From a checkpoint of a small transformer trained on Wikipedia: rotary positions, no biases in attention or MLP.
MLP neurons of a small language model. Each row is named by its layer, matrix (gate and up: input weights) and neuron, and shows model dimensions 0-255. Each number is 500 + 25 x the weight over its row's rms, rounded and kept within 0 to 999. Numbers have three digits each. A neuron's up and down rows have the sign that makes its largest values positive.
After each neuron's rows, "fires in" lists the words (lower case) most often at its 100 highest values on Wikipedia text that the model never trained on.

L9.gate323:515485482513484470492484501490494514511528509450456487510515496487478517500458493527491514548513511526531483520461463499509458478512534481436513494528514443500478510526491545520480541526482514497505511525510536464463484481523515516477516497506507509452520505501473513492499445488453501507518519510481524533506484497495532511477487512535520523452515490538517468497514471497525430519509493553500506480513527494500489575500467526537520492475461478500504493560486503526516459484512481507463540518477499527486489511530467582535468507472503529494515481517461478529449505502510458498486486516470506477506512466513463489513504492507468485482463503485484499473518489490491463499503510501431492535508516500486437468475519445471508470513484473520499480507516510511507521537496470
L9.up323:495463497534505489469504540488496472504436490470558501486507513502450520476448534535486534500513513491503501510520519488508470521515447495465535486479509477487525517465475528545514514498512475527514494534498446506506535466443489545523534450514454478532513522509500453500496507519510506481500506493482519501486515508492524517447499454483490522464508481516514498497455471477462531496473543466509477498467489514508483534507483510492461480508470513477501525522497561465476497541546536539536508490478513550506502476508476499521511488501467442471475483512462482498459498510494480480524512518460491482496476470503496514502494483499529525492507525507502442531453543512476495547512453507450527508495495514497486507522506488471510524480513480484497470504480483523546517504488448
fires in: "to", "can", "cars", "car", "for"

L6.gate360:493453483494454534486477507524536472507476481497486507546497522517477481512508467509441503517500493493504517490483509489462464503501492477525444509532492500518482512539545496504502501507525530517490494480530468529477470440489481525514516502464551480474517538518548509513542513499503531485468458491480449523522502541519503467490517486509510541515518554505486536512534501492520564488528548510508502514523492549524499492508532483508515450492477482534472510505516494505515499536511450492524497476549499481538509463539518493499445518491503508539500546477502486471481505494490504479501502520484587489531483498530532474506498508544527505506505499499503470465492506509515502469530523504488526476511520505521460503520501481441526517514523509461499550509494444488492539473522538
L6.up360:519502515458516516459500539527524500510503477473483487502530532469517541533505504520494537531524528500548486520499484499515511534489480433487475516453487488465478491505469502490525547493471515536522492539496498524497509494535487507496476482484506518517506495479495490526517481470508525514466518498466472505506501520508535451503476501506494529487549496543482501534488528524511496506526494491499553486477468499517470472476490484499441470471522492506502530487516509512498500511550498546491497480494546502500542496529540491571465511462493535487517493524489508483493465515463520490525559509490523490511544496494475476516512477530526504461486507495456446465489567477462482483466496464524502475495498475470506522501549520509574543502533539508513528538487496455496486455501485
fires in: "that", "which", "where", "of", "for"

L2.gate80:525546516490487465482498466494525496519509425492502486485524541500472432518507513537495503531513491510537487525486530454467515518467523513494517511543548522545488474523499533476511478521488496489559545499518526507541483490473496505468484517530464484495506473500493523524513542496501520488520498506511465469531477524474536498517485497527546442546510484447463456431528515490465458506493497538519454534478509491538492534485491525487479513503528536524493505519476503508528515552518525502495511479512498488487520544499517503523510472453492481489500509494488518496508472516504490515545479536508540511508509543493508492474498557493513548518499512498512485500499512466523498513448500513510524468513480523528481500498509517452498483493535510468458464485477484510479495489531441
L2.up80:462496516467511501496489492481479469504483489470494541513513521526516472507473546514486496472510503502521474534482536466486471490443500563470517514511491520519482501530516532474480482525522512447507471523494542486531529489506500421476505518503496441495487477504484511472499509517468485484510491510526494452477465509472500503515516469505548517530493489475480490449496538507486467498491501513527533523518469479488479511535541554450519523466475481500516508526526473481528497501532518504463515479511489456516506533524509468533483456512476474493503498466495496506471505475466482469530520527483492543513486543529459488516506533496534545535482485491512514502466496489562470511454510504477511452448514463524499504495492523451481528511529508498484493487446459479539482503527477
fires in: "were", "had", "also", "not"

L8.gate56:513470522522506489503445521512513525500473497467496480488527546486483493511505496523492493534468533447473513478461488484501487471509500503477485512497482494498514477504510447533507526483497497533475557474472482542497486489471491519530488503475477491525524515470546538522473494492481486500440502498519521472530443520492495486465543559479541468486486510540434517520511502470479471505475502509515561543514499455538466542510516478507517505452506487490513504499516508483529499528502511460487486499507491512511569507498463484491514509513491512522530543509489494531513545545460483507496472515446515488520474529495463486470539504458522524493500534479486521517484486512510454457505487451478482543513475531491493534484504538452504513530503503480543489536487511475466498498484482
L8.up56:494522533508522534492483492502544493503493463498504485502452536524537503483531443465482522513498528497503505531415476467532464557487488497502538460460503516501450478496480516502514520496504489507463556517538487509504503477440497469477486501523479493507521516499516532541544501522529481446520491478449468510482537520509461475513517494505492495533495497543462496537527514488497482470466523475470521439522552501529538544534525506503490499495502486462521507516516488492538469512503493498540480498503519491480517482515495458467482491499447508530529489547492517511468461503502508535496545482499500475539483511506491466528503511504524515471496522473444505497477532532476506511520567459475516531485517521497506516517528504489495524497533492512527523503499501468497512491505523
fires in: "in", "over", "of"

L10.gate194:510486565474459484535492527484511453513462522502491498524442533549522513501460470492493465540503472458491502522487473530502522488495492516468465498467544494507490478467509519502534494463447511481526472480560495512481559527440497522474494507525453477502512498487488510523493498533524503531494462490476496501463466471530543516557503478505479504487522546521486484494517517502486457495481476528539504505499503491506483491516523528498491511506523549493523518527536492435503479512495527492508524498508512489481497491482525478504490479470521514488500481469525545522494501533479489532502506525516529533527504517482504484465473499469472502500494435532481517538444498522478493476521524466493539507483440495460468465468484492543497477499518514549510489503515527472509474511538493
L10.up194:466522522507478536524518520460485494511521508485504522493531513504512494527436485512498499515531474530463518504514482488525491531526465507498470520541521522515471523538507502475489530470481506497501533524509500480512509492531495496475491513455479493457547514471496539518491504491479494506476514509505531562518493530499520519501502508506499522489506476488463488485531504479500440473469542467477529568499427455452517488490520512528478490512537493484491486494485523483497480426549496505529512473497493527492540489506496501504438480497462525506498477442532516504504515486510482537503513469485479519513525500468479515545469462518511520464542497485503501488523468566479482482532485510540533479478468489455469544451464506525524486498527489502533504531497488493502498513542543
fires in: "as", "has", "not", "have"

L2.gate135:488519496507442495501504560486531476512538491486484507487485471508480468480472517542457523502497487496533530479483518505484495497493516491502507539507503517522465513526499477486501545517469459528533482482505514551444476475478507512542509480501515512499499508490516535497456473470516552547490487455487491542522468513514537476467505521472500519511505482496519495537536494491523513521509505509463462508507548499531500471514506490468462513468454493438518506500527506509490484517517509503469483446498538456458523526521487446513528528551523501535495541480501476528527505480453558480516532528492473474473512469464508449529515444493483500512517499470451469489493501511504548518488482515496486481509471465506495492553468492499495524518499469506480466490481485483451521528496487
L2.up135:533485468480522507478500557463497495483548533485509489517523475494493495486499523503492485488499479501560515480492528458515521546471501521502462505527500496496470515508484548526474546482444494482519507500469499461483529474489500515528491472503518526465508476469525532500494445468531492484528506487457505491519503471557515489494482502503552549529497526493514520481525507497560531517483483523437468486461519502504490494515456486495496503486498473488531478500499499460490529503476531503489540462494495498455549483495506497511543497551492490505500492493489504532505515483462519487531500503516515489533522486508486458494512477493486482455433489477482477500509509506552490555507468463497484508508517500495513520482478497487500579523482461491510468489482479510490551553565463
fires in: "for", "to", "in", "of", "include", "on"

L7.gate638:497500508519436507498472483475511459495495523518445509518505535495490548514444490481488527458521509498547523495474462527492487541530497534506531505542499509511478506493467464469460545468503507512505503448475479556522494502544474512492474532481530523536472536529452520521491505509518493465504484497471538508549488524522530551512544530495507490508504485479496489462514488512485480512499499455519484453489565545479494513505508509512544522470530504514457446473488475485470550521532506500533513523493497514509535505460456468483549494474470484489510492500534532499525519530540496495494490505486483516490468489464488469491518521522563504490489506480484495519474509503491479514471507474513530506484476482470468474523520482507522511499493492490516460480537482510474485497463547
L7.up638:467518508553488506522531517470499470495481488492517538541547476518524496503513536540495518482522527478528466551510466495517523515506492531495537460520534465515508460507502509438494493514499460512507535491471464483497514527487546498465513475549517496511450501545506474514483512527516525486553514476485492478477498474489450512456490492524532511520500547516523500509505476521474506464517512511477531502550549516516491475503533492523492510498517507487477467532455495502492497539485532476498520505478492493558506503509505475496475519512477494481549479491532532515485526516508499487490509480454511482477456463486454519516471473533503488502487497549488490463472488497525498527450529495537486508486452516499475516507504474517519515505501556481469485478502511488502517560464581
fires in: "of", "present"

L7.gate198:463480489541477474486536509490513511525518464515484510522493483506485477511513465493454502515513502509462514501437485478533464481514493497527485472473520516498501524499538486528467566456479515519479497503503499535519481531537482498527522541496531493500498486494503501500512508474496528499544485461541490473538453526509534523496523446498548511473499516464481489509488463505487487521487563455508532498504536497545546492536521467512494509508506478509510506532473505471525496476528528516479491495482506485467423464471489496510530448522512499550520478514508563492485510468538485509531520511513511452510533493481490519523484495515497508485520470464472497515540438518487484490487529508462494496532517507527464494476512489482493503500507523457578487464513520509530483536496467
L7.up198:442472537521497478505498471524548515463504505515448479550516446513457495510497504534532511449519504505487499491480533486526499543518484514519515484474471506527522529499488508475526495463494471473494511503521491532471496485512522514527559463539504500522473488517497487479519505496484501491507507548498481475500472551513487534508512470461500536530514507528499506496510493518479452523463500521509499493486540508513523478528534489523517513535502567490512478546506475453508552484511491514501498467477498510503515499490472491433476463527505512558486528461526538472508538522510500491438483490480493458521493467493458503509499514531531472538495488498492514489486517483466459504552464476423469526512477530492510474459518491512492533502492522475523488507529485506488464479478506
fires in: "by", "to", "in", "i", "of"

L7.gate593:488460490460479504480445529506480494488447499483538522530479502508528438470505491519460515463524475512531491474494526507465501491504525492509520517511518531493462517490445522508546470552513485475492522490497509522546440498473476519487537492478514504458539523536498507529496501469460478510518521468525472535491472501490535535517516464492463496480487523488485484481529513472522494448488505462508520535490524509549514488477488509503515548471512538485496533505482488522524534550474483486497479516539488454515486526462505496512482518479462465501490526524490485513459463461455477522538515477523524497523506493480491476526526530488461486536492502496480492487483512481448527467497479453447493482467491515521505473516483476475481495505541451488466471490478494492497482538532506
L7.up593:475475517479503513464458523512481486493458524461474511537520477518482525479500534507516522501510546509482542441520459471476491526515511475463474530500538530537509542525513544523527496499543483509497472494485478472534504477459516493508534483524528482497509502488491512499515505524488486502495457484528470519489462519487522460510490484480504507495536526446470486492484498487511476536519572455466511484522546488499495466527487487485514526475511476528514472561506506481447516475456440501532553494453519506513543505500490474496455504487483488506481469496462505503498514505464536512526423501509534546492485491522503488489468502479483534505474513507447491480462515516488435501486474463490466526529527523504521525528497506535504498500535507502523513507505495490514497513481505
fires in: "of", "on", "in", "for", "with"

L8.gate112:490481469517499509487501558466534454465451532455477514485519513488505458448539510514472494467494510453497514518490493497469478488488468502487525496499488517474509551504476514484508485499509488489487480505487527499521483522473445498493463485493507527512545556489514533571467493510462473469490517499461437524521491445498487497527514494507457463527500496536487498562523501468488498454511520509484492500482438499493524513506471484552450510472519511499443530478468503509500546496500537482491524505483511464525504469483513497502518476494513504506524517516462507520491478516515514522542491504476493502486476454503515480526432475523509497470488453491533487508498519487508555517455499514511494534537506484532475474491513503501516544504510534502518470489475476523451491509482526
L8.up112:533519436517462509511502488535523518440502481443438557512487481522476470534487538512465489497490495476501496531481500502522482473485528520463506430491525503483475540495442514494474536491504488485510481524478464513517509494473450525515538473502535489461536532450495485482502504490461488517514555557464474505508513522488515479502467492488517506504516491497489458514487490471524521473520490522466486527490522500526492506485430517498439486517515550510472490488501492476480484500521479510489481506521488460517548459504491473527530527516484480487499512495484548497451507528487500524505468504493496495477528519517497473499484536525491524502481509512481541512490502538502517525506497513460487505473510505503473512476487447478522538458537512462477476443521501487509479521466485
fires in: "of", "among", "though", "despite"

L12.gate469:490511490514506454524468500498495539504459482490500509520495488550513493476502432493498514539518473475483501498512472519482503510512504517524468473551506538526487479463487533521511497513472456509512519499540537520495469499514477501499518576527541470528476489494510522484492520505473474485504466492531552500460471519507471498475503486446505500490500519486501518475523501541476507467519525476503443519534498488506489462477509491502507536466469554497526468506481426537529482528463548492462499514476510508560499447484493509528504489545570486492494479463519499492522511510493476502455512532463514485488494556514483538507478509482515547504496511532508476559521494521543465490476531480509521490504454484482490499512532472518512522499499481452501495510497476490494515479524501
L12.up469:489483486485495489510486492504479471516490513528503482483493491512524456460461444559452524500494476483467508519441480508476458470496492503505499482539532536485517439500517505521507500500480494525447526521489510520476483456504494535530501560518517512478482496513518540440503517484481475512517439540505513554533466457515524475495533508542514480534525502524484477520531449502480493515502516519477547488476458531521534536516504499520508511478530464494493476463493479532511514481492510476488515510500501496487514477515473508509537504476496532456485502521539494542494478480469509541492511551469523499521480520512505481547461475573491488478485502473484529493476484502505489516479488532523492456482503524460484471527499523518469455466503465485479506498474501477507529508492542
fires in: "the", "his", "my", "s", "its", "their"

L12.gate33:500474507485528543481498496504510588536507538515478469530496472495494509488531507486463487511485515533484463493498494480462503497478545532527509514477471490460529481526520513495485511504506476542501503498472488546503516506532549511509469498486490505461521513540521418482505509502525512506530501503523472494517493473505470476534483528481453566441502503479485519495492550488481498507529477452463541538533520494509493540504525501477496535496456493504535459469512507515518495546496456487496504500495522498504518508513486464518455457486483528527527476493507496488479519469542472511507510505553529497462486491498534550448498502492476476460457513490503497479519490493524526531490485503471497539469454530479490480502520467533493517488494516520516512557501505504457533486512464
L12.up33:521537462504515517461550508526541526447449505459510492539502504475535472485530529517477544538494490457512527500478484505470502490472469516497481492511493515523484459476514487474502479510529470471500521509482516516521510495501515463532471548514441480522504504506506528461474491515461522436495479554479475470521484483506545549507537510473505487490522503511546473505511544496476504498506533510529509503498486522531510520532535476491467508486512509502532466486493484488495512491478500507470537446466498476499500526484552520471527518543502509503543528494488506485474528522491519498485498534477489469504524545465495479534492500518527501522513472480473538470451534494503489463500469470441472491528528487537538505487525533520492531487570515484504506499510473517470512469491487
fires in: "on", "in"

L11.gate96:532499555519537541511511494499537456457508492544483506480506517520485484506480488506515504524504436505496522483491497473493448512462516518508492490523509505472495516507478499526518477511446504507504493468493572515497473550517489444487456529456545526520516509481478477513462501518501515498540505497518491520497466489472505511524529495509500529490517500525478451462544516481494490514494491543482470529538516481494482471500480527523449526491469512522498494514533488513532489481550523478504485519486508538452531521496483507473566464496470484511508457494566541530522479480474482474515506502491494465497467526488524534503503531499453487475448464513519513461483454462514496500500455505532538493508507499483467510480520521486485507482539534473509488497482526524468496495538536
L11.up96:454531517475505502462496504482473503460543483479489535508535510483472505483515531489487454502492507480480475511548504543528497486515501513509494515506510522452431485489512514512521518538432481455509516515516491487522474488511494497527517488507466501476524501535502533526501486490469488498477490484448480535538521545465519493470498474519462537490530502535511519493496510528526480467505535484528512518498446499500476473476480522465448517523492473544503510531531554577484477484479465513477547521478481480480473474525527490539492474506503490525459526504529547481503483490473469464531520515482549510510468460483497476518434479523487508527534491530483483505476480551513473486512542464491553514511504508494501510532503503488476488517524496532503487524495480492488513492506468
fires in: "had", "has", "having", "not", "have"

L2.gate265:502459511507466527493544517532491520517492506497491511530485536472485456495514480487511479494464491500488467530456516499526535534495498504525497491516516509499513504558508496523456546518516461469517521498524496516532481480492504521503469513508497478499508480491515504484499467530522513487545492538509498458524504523486483492500480513526460458503504531490480451507496504512501488516494557447491488502505490525519550490522492466448546499441510448482497428517512463498530520454501510561486486497503484561476505493502466520500454501520476533513521474482504484471471522460505497500465518545483516497501523530507514497470515482515528481470498529462472520526517483522475516472502510508524536522497520567516525486507479472445502482487528442528496457538476506477437518487477480
L2.up265:536489528499508449474543461502528485481509520476499506525492484485483520514477486524481490489463503513504487521427506489509570494481459548506494496502500489496499484505455490493504499484435563485523536493500510536488493513480501491486509533505486523475529484476490527513533511466503483453485473486506423485505537501512518512505464485490470514519454487493504464473496517506462465518518506495432488490484535493542529505497507505473511542483541506502506456497462469482515538482533520497500522505498537538504516515469488521487485519510481525499473445502488444512500488468476479486422530493483504471497505476489558524510524521547498487499458524475494489482483505513543464477487533513471488520479511542511529542527518482479526489477530456488458486499468507477510521496497475
fires in: "to", "in", "into", "engineering"

L7.gate535:513478481509546487526496469524519510533544490461510517446490514485525511468501516488512516510512526464520517460470510484511513469468524486458470469504502517481487485513478501506531523499500501532510516467532516527501564479505453478506478523518516473452510494534521513548488519500496503521504490540537479487486521455493471494528485492490488529444497518482488491493528509514467478508511519472509530488483530539502539534502542458501507507506438526485497501498509502487465538500486525477514479487508504507513508483433476528510464505534498535498486513481504511512478504536535509485515487500571510519491531545533479495501472570565471497518462524525485443506512542512495533525481486535456485521548521489497499494525502493524550450488494473499541483518545470524521499523505485
L7.up535:459441519470474539473525459463528509472470519502501470524491495542489462521504491456520505507529506479539521487512475575527513502462491487525481473497459538500524511497482487512541514465490476464459477509502476494509503501495509540461521471531492474540511502490501493509516486509457522486481526476486500496544543485485479487481494505484503465491525500545517478484533483558512484524563487532550498487497504507476497476477509552512509476539515513526494524551508456553489516479500498495477528511507513541487531488480535501489472494537490488541564471500506506476513517495496499517550497509492538461514491526483496484518504484501438471492525475507511526478486474509502522516469498558491515518515501509486534492466500529519498532522473485539467481513521463552482474475528511
fires in: "of", "by", "a", "onto", "within"

L6.gate435:550482491515500470466502503519548492480505489501572531499467496491493473494485473485488501476493471527507518485528518532529487505489466513485526512505449503514494526499525516461544538492480489506529525506515496488517473483510474539542501489482507500478501487508516511546510515493445502492483521472530522525519490529454518521503531478487505527540493484515464482482506524477471478460490484518504509548532534537462488522506508521505444517480475542496495509535490508479498441473500540476526533549511527461491489477503516499505487441498527480459486491500536505484507517472489510529480481553509511478516494490516482461513490489475443514493509509468519524491477493529476484496496460498523497506455532433460479424544450528478530534502501501511510513517528448544502510465520521
L6.up435:444489542460491540489497481480509497512448496488492502466556508504509466460499508513485453501497500495516453491505519497485521552527513531524490512492533474490529513479516504494544513489464537517508508516454474548468552483487477460505463534514472555529539511477498509490483471485484527564548485508527473506487479449485470539522501514517526510511499485496488555482468470537516485504525525466487513499528460525542481459504482462512513492488465493524465501475499453514499500519502476496530529501495491487516479509446499499483558485504510530477473551523543485536500533478501484490472487545460490485541515540510521500506482517490491521491476490497490510530490492519514500523494477458533516488459487502485493506482530506503491416490499501477514470495494503459517510469497471
fires in: "s", "the", "its", "their"

L6.gate622:515460502493475489464495531466531463510444517481468527526500455528473487473514467536524486525479477500515471553480511531469473512489487505497519491524505491489511531542520533528509478492499486532487493504479492500523494487507475494471468501498533532547490530511520521547472499499535516469502513496482515521542492500492498526501562484518482501502518500440442477504496517483452505503549501476477515476550488517532513471498465489503481504507518525489529480484455484506476525473457448485474540518508502504521504505552487464499507533528498528479498491483456513507488535528465519494489468540460489452510487493443488466503510556461514513517474496487494526518494469476486466492529481537492522468498458516467508527529440506560535496528504508485487539517524516463483476502498508
L6.up622:474481478486510509517468513486544495476505503468516506477491524525481531499483530507457485478518502508488497507479511466542459537441499501515546497534493484496507482532512543530528513507489496474521460490491501457500507485472495509496520528491539501470511557494514552504487454515506533473521489465467547520482484493515484553567479479500514491501511502478450470479473540477485513498504564535502499482504524494565502488498517508553499520497527534485478502498494494517496503499468472554514507485491497496464465529531467470473519500477451453518538484456477515531489495519455520528517502500493459513519448507468504534487493544471532504519458466515537525519492519513511505512503521507513522530467515518522468482518439523511513509500496512509497526449487495482514504536528557
fires in: "of", "among"

L12.gate630:542502562505528464539446514495540470464528510537472524444534525468512496532521473503534517525484494492454480476489510506495476553511547518500468515515514542540511498508534470488496497517540477516459485523508527501524542542508455530489508503532497478494491517496474504501487485500521502509482508546466516570510505481505479483525510490493481513505495561487540451519520510528515564506496484546466466508555500519536463474498494516506485548528471495496494453506512471488522534508513511505475501516504470490460491473519525506524507460494526480533464493487489510485493501487508454519517471503499495499496487492472523510527475525510474468448472452499490525486505523504475490480495490535504505503500494479467501512490452466462459482474455472498488473488474535530510466504515473
L12.up630:509486534468498534508448462500513518518513505472502524482518537532463487517572467578503498508478490535529511506549469535508480531518524523470487494514507477461485537499534504531529503550469506460505473511465480455512455481476517504526468457540449506522486480539520493472574533483509488515472451507519511518468482537528512497521525565489486461482469481508539483509513470490481528488513493522505510503495483453499449482497510508531514496512527522467497497494476483497518503493507474509473505516513531432488470537486498489514512511478492493499505524518511511485465486545511536488497491513501509545478489474459530480458508488507509495516518448500474526527494473530475513486526484517529522466472500503505514485517542511492504479496544488532537473498503462512499476494517517
fires in: "had", "has", "have"

L6.gate547:526554531508507514527517520479499470520482470481462498522523489513485542498474474498469480513467489499490508530492468457447500508517471509468514491571516503495489511525449510522497520525489508497481516486503550503506503428495484517514488457525483514487514461444509508438496477523503551523466509495501528526501493521495502491482544492501487547535500480493513483507487523482517532515525529492475525508497502473510471533526485505522496455541551541524537516505488479487504536504501493510505493494480470508500517504504497533507511505465519469511506492539497458519493465538523450511524468521518554431463481509496502472496467494527526525463494516484457501490500487491512493510496481474522522510519512570499479500511532476511553461531466474493521519503511496526417534528477490
L6.up547:522504537515508474509500476523528518515486531526463506537478491487483489495442473502537523522530531517519513547513531513487484514548492531472500493474519513547505464470511465530525488499472525523493467496527490502480469452495499543464529479518523512468527504460516558503513545481485502514473541502472508501505503542447539543458519486502524518517480501499500500504492499503538514480544453491505518518516466477537526568525554470495486499481447535486553522515528490518462491485482529458488470482483532479528525523514506536543499507500491450517491511482528467462483493525451506512540503545533510466506473500510481465512516511478522492449508488502501526510510540468491498549490527505514508498493539500522473506508508466490526501505478511453517515478486523476485481528496493
fires in: "for", "to"

L8.gate290:486477479481480450469518483495512543561492493500489491542503495514521535529493488499514511505502505475475468516507494483537480501481532510497529509469502506487473528463482543513489512508498523496505517532478469519442521497524512544499528478467482526486527507543550474507498482512490491496513489484520474525528547468517490535502487479489512515519519509476488515455498502484482517404490514517537497538503491501460489501498531467522541504502476472520516509496500501519498498439503501449489517502501537503473466449502525484539538499468528488487501486512489484505538524509513455524533517509488506474504464467477465499464499488431503532506503522445469531501523471485487494494524504508534506519511471509457473484539473527533525452488418486493530491494513493501515506522468424
L8.up290:493474501484505505533486469498465497536485523556467519526479499494456531480476530512462534536497506509496490486476511496480527473510464527500517486481449466482503455544492494556442507529517470522533518543526485512490461493460490537503514514477568506504555510498506500515506461518554449517535468494467536525496506508500523538494476505486497501472478488534444528519490489507472492483486506467514517553515516487504513467488532482553467480485484468527498516501502479505510508520486461533504502492461474504452493465477479513506532514492509490475496498452482479482481495551500489523533515524535491511477436510471514479468518501519513488534505490518512509546507477493536476493550520519486523476491534507454517502525510500487547469518506502447526518534539482521507515508501507
fires in: "as", "became", "at"

L7.gate419:477508531524492546509451503522495497475495508496522506528508521510523458532479499520515521507466484496516579481499514454508494525507508527500517503447515535495477498465525513540477494528522461470519529514497471530489473477543530508489483517498500514518469504449484506456511494491470475415518506468483491474498485477535545444469487504485529558480487473497510561500477517513485477481495480509498494522472546530445514503498531509497466489489481494486521493485514478534509475487504494501475515523541518460478478427479534520515479527493542500517517498504492484508522476498513526478479492503521445486520479550508474489497478478441441518505474507493505524459500522476510509480462489518518497455525522489467449488474489500532487496510517492493519547508481492504481506545517471
L7.up419:483514460507490489508503504441519489477512523540520485522501489509507528546504487471490482502512494474476512530477498509480525540499542462515522485490508471526541500512516548474469509514519527475472539473481535479472497512543459540493517492546451475488564518488523496447486531507506498507505517433503501505531501522478553538459519510486458487518516479502488463445507501511488568467507479483478504472524488509517500518461475466498485520508506474472502510479505497478492487510517484505488537517492520483520497488498501455478547500545485530494518520489498468500495513491540522466498494474443503462505458503456525479466511487481472523510512516484478458486521499525499521543523506479503503501512557495499478455519554509546470477516538504488482555522458522488487514471516458
fires in: "the", "an", "s"

L8.gate442:516504486497498498477486516479518501473510521529460427551475448492499510512519560466532468511521484488509495548471479523492494504503486501499467527468523510509466494452500523491461512498482474456502513514485498483498501537492464516479539574463473515503518462480489527496521500491498500516485509464484512512528489516539502544490495508467469508501524506529483484511520477512430491457486476511484487534497483489461547466502475487481531486540505485514494562528550490523531501486502467507510514505504510484459466491471469513515526507519470497473531501473530468473498527472480498509467500487528522519503469541525521477451522503489450498527487495526461535491474496489518493465537516530522440500512470520481513486519492471459505484497524515524542495476540526517469537487560493
L8.up442:496462499515490490506455502551521485465521511507508482543503491493522539515497506483492519522489452529494463474488496521487516513498481497464482517465514510481523515541519456517552506508518480495501464523492486514457532538494528455479479492470521515559527476514490476505498501504515497507496482486493458467528505494527509576505477486495504519460533455523495477462508490502461513495509500490518538472501480444503498513506510464499532519497490455529507508476436520482497493471509492478500564491470464509537464545494510493485464500498511494527514500532516515501514517515456516533491515499544524445499535507470478496544530515464525492463535447472523493492490494547548498468535517519471499525473493474502488520476477486508516458534488532542532496526517482442473539528490509
fires in: "as"

L2.gate663:453447511481495518519478504497484500468513504522498533501560521508532485494533497462512551466507488477484508509520446495558469498522494497462500475523507498494515522510508486484524472455518524471494441550546467505524490503524480510508529506465501511494489519526494512510474500488500501486449487482452455495530489466541488497503494474473553510541468487499504479505564487483482526495540527480480524510471487514521533494499468553563467521504522499480491494529523536511565489499476499494494511496482498500488483534497479505524504489503497528526418463496512523507474502466533525490509491501513484473514511494499491474484510534491491481483467519515510516485489463507514476474481467498504525455491479480505490489503525466517550471585512523507518502503480488467558448476518515
L2.up663:559525488522451487492493504547502512536491513501494499508459517457505529519470539501524529480503518489511477524481503493444510553486520456542459561492480534493471473521472462514501487516527537497519484541563459538480510473533466489520497498478450498540500539517488538488553539482522527478506475520489487505526497482477512521497480476539506508512478518444505510495505464514492521472512502472504502483486505532511506461492505494506490493496491484465554511449479482487487492475465534515484479537528458522484495463501491444530514547532510453469516490491502528466488473518482538523495476472480482490495478499511471504463482531454505546474490488527490490463506506492488521531493469457475529517492512474520523545505527522495497486500505533531473489515470493539525494520490489
fires in: "time", "least", "loss", "years", "of"

L2.gate681:540504510476453497501492481515512532517489510520469481487530490526508487495472558487503489494489488486524456474513514492554552516444491504529523509483484497480497491465478464508473515480514504476521450524510499495483545493494488482461490505473461500489456469470478518461529465482464478510482528481486483453502480476510526504526403512496479491486484489480524491504530464503510483509489489500494511516493477479538534483492480501528501523480523491518497529488497490497490476469442480475529526536495498492479452516487516530518486482447529544501436494486502542461502486509473502527513492453458471502482491516516493528535489492518533477523492450467525489464519457481510519491514514482454531530531481492447489545481525495486526489524511492488451498539524505456462528480461507
L2.up681:495456467516516496428479517502472478456467509511491519513486481490473516526457508504502517521518503452519491483520519489467521524481532534508527478484493539509495535518515489511512501515456517495513509480481483518487470493474498512495495512489518489514457523465496542518452501497512500520523493505559459464479499505530500503479486444483493482490500481525559484508538556528504489527459490516501485476451495489495484499489535515493518496485452523536561482524474492503531514511485490514474514504499484480527505464524478481487478483522553502526512452516484498516476492530516520526492497550550494470497503512500509491456525506487488430531504543511545503457527456491489471493493506509478494520572543469518490533513480495532510491515465440527544489517455497452513502509533487
fires in: "as", "become", "make", "made", "makes", "find"

L8.gate645:531505556500486497497509502479528464474515481526474503485518496492472507515528476494509478487537485482513509529492527476495458457514494495459502480492496486523539526497513522503501447509476495501508529483494490519549486523454480538467502511500475480487497534495523519516432518491527478534507488476464482565517508506446519475545525497527488498482464511541509542523471517490526509533490504529530526507477492496464497484531484531548445550486497507529520494525494484511485517476500527465493516514515522532473545532471484494534539465492511489524511484489516498548496495494516533514485509524498517524493490510514519498454516551533500500532534439484527509484550486497461495471500558466525534507483504492510463439508526482451562465461537522512466502505496496488522489514473491
L8.up645:502486550511535508485539499471495494537545496478487494507510488541476443505502510494478462528511518476526523478494502453492506501472507466497480473519535480517549558512492529534478488529485485526521522493492504491510505496464505524541543504512465479517553486488490500490518541497493490516491496516486497531488486538476499476501536476502467456494461489515520536532540529549501518479512524509534509527403496560492507547534497472475444474509507493527506494548478483501504469499533523487502535497533504479466547498439480542502510459509514504445546519508497506546488501504565493497504505498499504461467507458524523488487504543477469506500525466483486522530479494475481477494540520509507513513539495531482507497520528510484500482489511479492502470493484501483548499488519481
fires in: "have", "has", "having", "not"